config.toml
num_hidden_layers = 14
hidden_size = 384
num_attention_heads = 6
num_key_value_heads = 6
head_dim = 64
intermediate_size = 1536
vocab_size = 2048
hidden_act = "gelu"
norm = "layernorm"
norm_place = "pre"
norm_eps = 1e-05
positions = "learned"
qk_norm = false
attn_scale = 0.125
bias = "none"
tie_word_embeddings = true
parallel_block = false
extras = ["capped logits"]
init = "uniform"
init_std_qkv = 0.0257
init_std_o = 0.0
init_std_up = 0.0257
init_std_down = 0.0
optimizer = "muon_variant"
learning_rate = 0.0107
lr_mult_o = 1.5
beta1 = 0.95
lr_head = 0.0163
warmup_steps = 200
schedule = "wsd"
decay_fraction = 0.48
decay_shape = "linear"
final_lr_fraction = 0.1
batch_tokens = 131072
max_seq_len = 1024
doc_mask = true
train_tokens = 625900000
max_steps = 4776
dataset = "wikipedia_en"
MLP neurons of a small language model. Each row is named by its layer, matrix (up: input weights) and neuron, and shows model dimensions 304-367. Each number is 50 + 12 x the weight over its row's rms, rounded and kept within 0 to 99.
After each neuron's rows, "fires after" lists the tokens most often just before its 100 highest values on Wikipedia text that the model never trained on.

L7.up1140:50 70 44 30 59 65 61 56 23 68 66 69 56 50 48 40 55 56 54 57 58 66 65 59 97 36 62 19 52 51 65 62 50 61 54 56 49 50 42 62 45 24 15 49 48 51 54 59 51 72 43 49 48 46 50 52 59 41 30 54 56 49 57 47
fires after: " B", " C", " d", " f", " c", " b"

L10.up995:70 29 71 37 08 82 57 53 51 46 62 34 65 67 27 57 65 59 47 49 39 51 52 48 55 51 60 64 71 58 44 35 43 41 56 66 53 67 68 26 71 35 40 42 36 69 51 53 47 32 52 22 57 47 53 42 48 40 52 53 51 50 47 44
fires after: "9", "8", "-", " en"

L5.up186:67 46 54 33 39 51 45 55 53 54 40 62 55 72 44 74 49 60 60 55 43 47 44 60 55 60 64 37 53 49 35 49 58 57 46 47 52 67 49 42 51 40 55 40 47 53 52 26 32 45 43 52 59 31 45 56 57 49 36 62 41 40 38 48
fires after: " r", " R", " D", " inst", "R", " d"

L5.up83:65 69 41 52 64 50 50 62 36 64 73 55 47 53 56 51 40 24 62 57 41 55 65 50 70 49 62 70 36 40 25 27 45 50 34 34 53 60 58 65 47 71 45 43 38 47 39 42 61 41 34 57 39 54 68 59 36 61 54 71 70 33 35 50
fires after: "ag", " sp", " b", "B", " B", " w"

L5.up649:34 63 53 52 44 44 55 36 57 59 49 56 64 47 23 52 42 58 48 31 49 46 42 42 66 41 41 63 31 70 57 48 53 45 50 56 52 33 38 41 47 64 46 33 30 61 51 49 40 43 70 49 37 46 60 50 47 36 50 53 33 51 55 62
fires after: " H", "he", " h", "al", " he", "y"

L5.up1486:48 78 43 45 54 44 69 32 34 52 47 65 56 56 42 47 62 57 38 60 55 68 66 45 65 63 75 46 09 57 31 48 54 54 67 43 18 43 45 57 40 56 67 35 34 36 41 61 35 60 54 43 49 50 60 38 45 34 55 48 54 53 66 40
fires after: " c", " H", " C", " h", " T", " M"

L5.up483:55 51 45 56 61 41 51 50 50 44 41 62 61 64 63 51 42 66 28 73 52 50 71 53 51 39 36 50 76 54 61 36 56 44 49 61 58 49 48 49 45 23 38 34 39 41 67 25 49 36 40 63 31 68 75 70 56 64 61 67 44 53 25 50
fires after: "ail", "h", "th", "if"

L2.up320:32 36 53 51 45 44 47 40 50 58 39 60 53 56 63 57 51 33 43 58 63 70 51 50 44 30 51 56 51 49 46 70 50 31 54 72 27 57 56 35 54 61 51 57 32 66 50 64 56 73 47 37 61 48 63 57 45 51 61 43 45 51 00 52
fires after: " Min", " C", " m", " P", " Sec", " a"

L7.up885:61 36 35 43 33 27 55 58 44 42 41 37 49 55 53 71 50 49 44 57 33 49 42 47 46 67 69 53 53 37 33 37 63 68 51 45 67 50 36 45 46 33 51 48 17 48 60 52 65 45 58 57 30 49 50 46 39 51 40 63 59 53 52 56
fires after: " G", " B", " b", " F", " r", " R"

L2.up442:53 30 40 67 48 56 65 49 19 38 59 58 44 41 57 51 74 59 61 68 41 48 55 60 26 26 60 43 41 59 49 39 43 39 62 40 66 42 48 56 56 37 47 50 39 42 57 56 56 63 44 48 64 70 70 48 19 67 72 73 61 56 45 71
fires after: "\n", "==", " the", " a", " (", " \""

L5.up1033:40 38 59 38 47 62 44 54 49 50 63 73 44 55 49 53 52 51 51 64 49 49 37 37 45 57 49 37 52 57 30 50 66 34 55 35 36 72 34 41 51 56 55 36 14 53 59 53 54 54 36 58 38 44 66 46 55 49 53 56 58 45 49 32
fires after: " h", ".", " m", " and", "av"

L7.up105:48 40 67 54 53 52 44 42 14 51 56 44 46 54 52 26 50 46 46 67 48 49 53 80 50 36 66 42 28 37 39 50 43 35 39 28 48 60 59 14 76 69 52 49 44 58 76 53 63 47 53 34 48 48 39 25 71 55 55 41 51 59 64 40
fires after: " |"

L5.up907:55 46 47 52 40 64 45 40 24 42 36 46 61 47 50 39 64 66 61 51 65 64 62 46 66 32 55 38 40 59 39 53 73 47 29 65 56 42 52 40 25 63 27 48 56 45 61 48 34 58 49 49 47 68 49 32 82 54 42 50 51 59 46 41
fires after: ".", " ", " |", " F", " B"

L10.up759:51 45 54 63 57 39 66 43 52 68 55 52 43 45 56 24 32 43 82 44 45 63 42 33 58 61 35 49 49 62 54 45 59 30 70 75 43 49 45 52 46 47 70 35 72 52 51 40 49 63 47 55 47 52 66 43 55 35 58 55 55 33 48 34
fires after: "\n", " (", "-", "==", " \"", " the"

L7.up362:53 47 46 47 56 51 58 43 42 53 41 49 40 42 52 40 39 47 58 45 57 38 58 37 56 61 57 32 72 41 47 40 52 60 55 54 57 45 57 43 41 28 28 54 72 30 36 18 51 63 45 47 55 69 48 41 47 58 65 78 40 50 31 39
fires after: " d", " ", "u", " P", " v", "°"

L7.up829:30 49 41 34 19 47 48 63 61 48 56 39 61 63 81 45 72 51 49 57 42 39 56 43 49 38 30 55 48 35 45 54 43 25 36 39 50 44 60 68 33 38 63 60 48 48 47 43 46 45 38 60 58 32 32 52 44 76 59 44 43 45 62 71
fires after: "\n", " No", "o", " U"

L5.up589:45 37 35 34 42 51 41 38 47 55 53 60 54 65 57 61 46 41 55 67 33 64 37 47 59 40 45 45 47 41 48 41 23 41 55 44 44 64 51 49 41 54 41 47 58 55 47 44 47 50 31 34 43 52 52 59 45 57 61 42 48 37 40 51
fires after: " C", " m", " c", " M", " r", " H"

L5.up860:69 66 45 63 66 50 56 60 45 47 46 45 56 63 38 62 76 70 55 36 45 60 62 55 52 46 48 63 73 52 63 47 50 32 66 22 46 68 36 48 41 55 33 39 55 56 57 63 32 40 69 48 37 67 47 68 72 63 34 58 49 53 59 48
fires after: ",", " and", "owever", "F", "A", "th"

L5.up1173:55 62 48 57 33 50 49 37 39 49 39 45 71 79 67 55 60 57 60 49 34 38 54 45 47 40 52 63 47 60 51 42 49 51 42 44 68 59 47 59 54 35 54 52 38 37 59 52 43 41 40 62 28 49 45 46 47 63 34 70 55 45 67 64
fires after: " r", "r", " R", "R", " ar"

L7.up1138:60 76 49 58 30 33 59 42 50 57 19 43 51 53 61 62 46 47 39 61 40 35 61 41 41 67 62 39 39 63 53 53 38 53 37 67 44 48 52 41 54 37 37 60 83 49 44 43 43 48 46 61 47 52 57 48 66 59 45 30 55 58 38 49
fires after: " the", " The", " be", " S", " was", "a"

L5.up1345:28 62 44 70 37 57 50 59 45 41 28 34 42 54 33 75 56 62 66 54 49 46 59 62 32 44 55 47 51 75 45 64 24 39 28 61 45 47 53 72 41 27 60 41 61 44 47 32 55 65 50 59 49 60 70 51 53 59 56 51 44 44 45 46
fires after: " the", " The", " r", "The", " that", "s"

L5.up1378:41 44 69 48 55 54 49 50 42 44 90 45 70 55 53 34 57 47 37 54 32 43 43 35 48 40 53 48 54 38 43 61 32 41 55 63 33 47 61 48 57 68 45 61 59 56 39 45 57 51 49 54 45 55 47 52 44 58 59 52 62 47 50 65
fires after: " M", " med", " l", " B", "ach", " f"

L7.up716:40 54 66 38 04 55 51 35 70 36 49 62 43 62 62 73 50 67 63 58 42 78 49 52 38 40 49 62 45 52 56 58 58 42 47 60 53 48 45 68 61 35 42 49 50 69 40 32 54 52 41 20 64 22 43 27 42 53 53 54 59 30 47 47
fires after: "9", "8", "1", "0"

L7.up658:21 37 45 46 64 33 45 51 42 56 60 53 48 66 66 42 34 48 37 45 73 53 67 39 18 62 46 56 49 76 60 40 38 46 22 52 53 72 52 61 40 38 54 64 42 47 38 70 45 39 52 58 53 43 33 45 49 56 45 36 49 50 30 66
fires after: " S", " s", " ex", " Sc", "S", "und"

L10.up271:50 50 46 58 36 30 46 47 41 57 29 47 53 40 32 57 42 60 54 61 50 50 82 60 70 52 50 40 47 46 28 61 70 57 33 52 44 46 47 39 33 40 41 83 25 59 62 37 37 42 55 68 48 52 47 53 67 43 35 71 76 68 61 67
fires after: " R", " r", "c", " res", "yn"

L7.up1292:52 63 60 54 66 38 52 39 74 57 51 50 46 62 34 56 67 46 65 64 47 51 61 16 51 52 76 79 48 49 35 34 49 72 51 52 47 56 62 71 31 19 30 57 46 41 50 63 20 51 68 25 68 42 55 51 36 43 51 47 50 46 36 43
fires after: " t", " T", "he", " h"

L5.up888:30 42 35 38 71 56 38 54 67 38 65 38 53 43 49 54 55 50 52 55 42 37 58 72 59 58 50 51 31 62 65 40 74 54 46 56 54 43 31 59 53 58 49 62 38 54 28 38 42 55 33 51 57 50 50 50 42 42 60 54 55 41 30 51
fires after: "c", "h", "g", " g"

L5.up540:42 62 43 42 41 43 37 57 71 53 60 72 49 67 45 57 62 28 54 45 54 28 58 57 41 40 52 42 67 30 44 58 55 40 47 46 53 50 43 50 51 67 44 38 52 66 34 47 78 70 60 43 39 50 58 69 38 61 41 45 58 52 33 54
fires after: " c", " m", "ult", " C", " p", "ers"

L5.up722:58 36 31 39 56 50 52 51 36 45 50 45 56 59 35 60 52 73 85 54 41 43 53 34 43 31 52 34 63 45 41 40 52 36 70 49 13 73 56 46 48 40 83 45 68 45 42 46 39 55 53 49 55 66 72 57 39 56 78 47 64 58 44 51
fires after: "\n", "-", " (", "o", " \"", "=="

L5.up1270:55 50 42 36 66 65 63 42 53 72 48 70 62 66 55 61 49 51 44 56 34 39 47 40 55 60 44 54 48 59 53 41 71 45 40 81 44 52 53 46 51 72 50 27 41 33 39 41 54 45 57 53 45 83 59 51 30 78 50 54 40 45 34 64
fires after: " B", " p", " b", "B"

L7.up1149:60 58 60 49 51 46 53 54 60 41 33 77 47 52 51 34 78 49 53 64 54 68 62 48 39 34 51 48 60 45 57 70 46 43 52 49 63 39 45 41 39 37 33 34 49 37 51 38 44 30 72 48 47 51 64 55 77 74 37 61 42 55 39 32
fires after: ",", " and", "."

L7.up84:37 47 56 39 62 60 66 48 43 33 47 76 68 63 59 48 46 43 49 57 42 53 38 55 55 52 44 47 41 66 51 55 42 45 46 45 46 51 55 54 61 41 45 55 43 56 48 52 68 44 42 31 54 56 49 37 50 56 37 57 50 49 64 35
fires after: " H", " C", " h", "ol", "av", "c"

L5.up1462:44 38 56 54 43 26 22 41 64 57 76 48 48 58 39 54 50 52 43 45 66 57 73 29 17 50 31 51 49 38 49 63 55 54 41 53 25 42 35 46 40 60 61 56 63 32 52 58 65 53 34 60 47 47 63 51 38 53 42 44 32 41 52 33
fires after: " S", "S", " s", " the", " and", " res"

L7.up464:42 67 65 39 50 53 48 50 50 43 37 67 58 38 73 52 47 39 62 40 55 41 52 44 57 58 76 24 49 58 59 36 37 56 51 53 41 55 51 53 49 39 36 52 47 43 34 32 60 43 52 49 51 40 42 39 49 43 44 33 37 47 63 68
fires after: " t", "\n", " T", " was", "T"

L5.up747:30 61 49 51 76 50 78 63 57 52 46 67 35 38 39 66 43 46 43 65 35 47 35 45 48 46 65 30 56 36 62 35 25 63 64 51 65 38 48 36 62 42 51 66 37 50 44 47 43 61 57 41 63 37 44 57 24 44 66 37 48 41 50 55
fires after: " T", " t", " H", " m", " c", "C"

L5.up1142:61 59 52 48 28 39 40 43 43 53 58 36 48 53 43 52 49 65 69 50 30 67 54 27 40 31 70 74 49 54 52 26 38 48 47 67 39 57 50 57 49 34 59 68 59 42 46 54 57 57 54 71 34 43 62 56 43 42 48 35 42 31 74 37
fires after: " s", " the", " t", " sp", " b", "s"

L7.up819:40 38 44 43 57 61 60 47 79 73 75 35 58 48 56 60 51 59 48 49 56 44 47 46 36 52 44 67 45 53 32 57 42 31 58 61 61 53 56 61 34 44 60 38 41 58 50 24 57 15 44 35 70 62 59 23 45 63 60 47 65 49 50 71
fires after: "\n"

L5.up1056:35 30 49 54 43 46 51 48 55 41 73 59 50 65 61 47 44 62 50 48 36 49 59 42 44 60 49 41 50 47 40 45 18 32 33 47 36 39 38 36 52 47 43 49 51 53 60 62 42 57 41 54 38 51 62 53 62 61 47 54 62 44 66 67
fires after: " f", " the", "ran", " st", " B"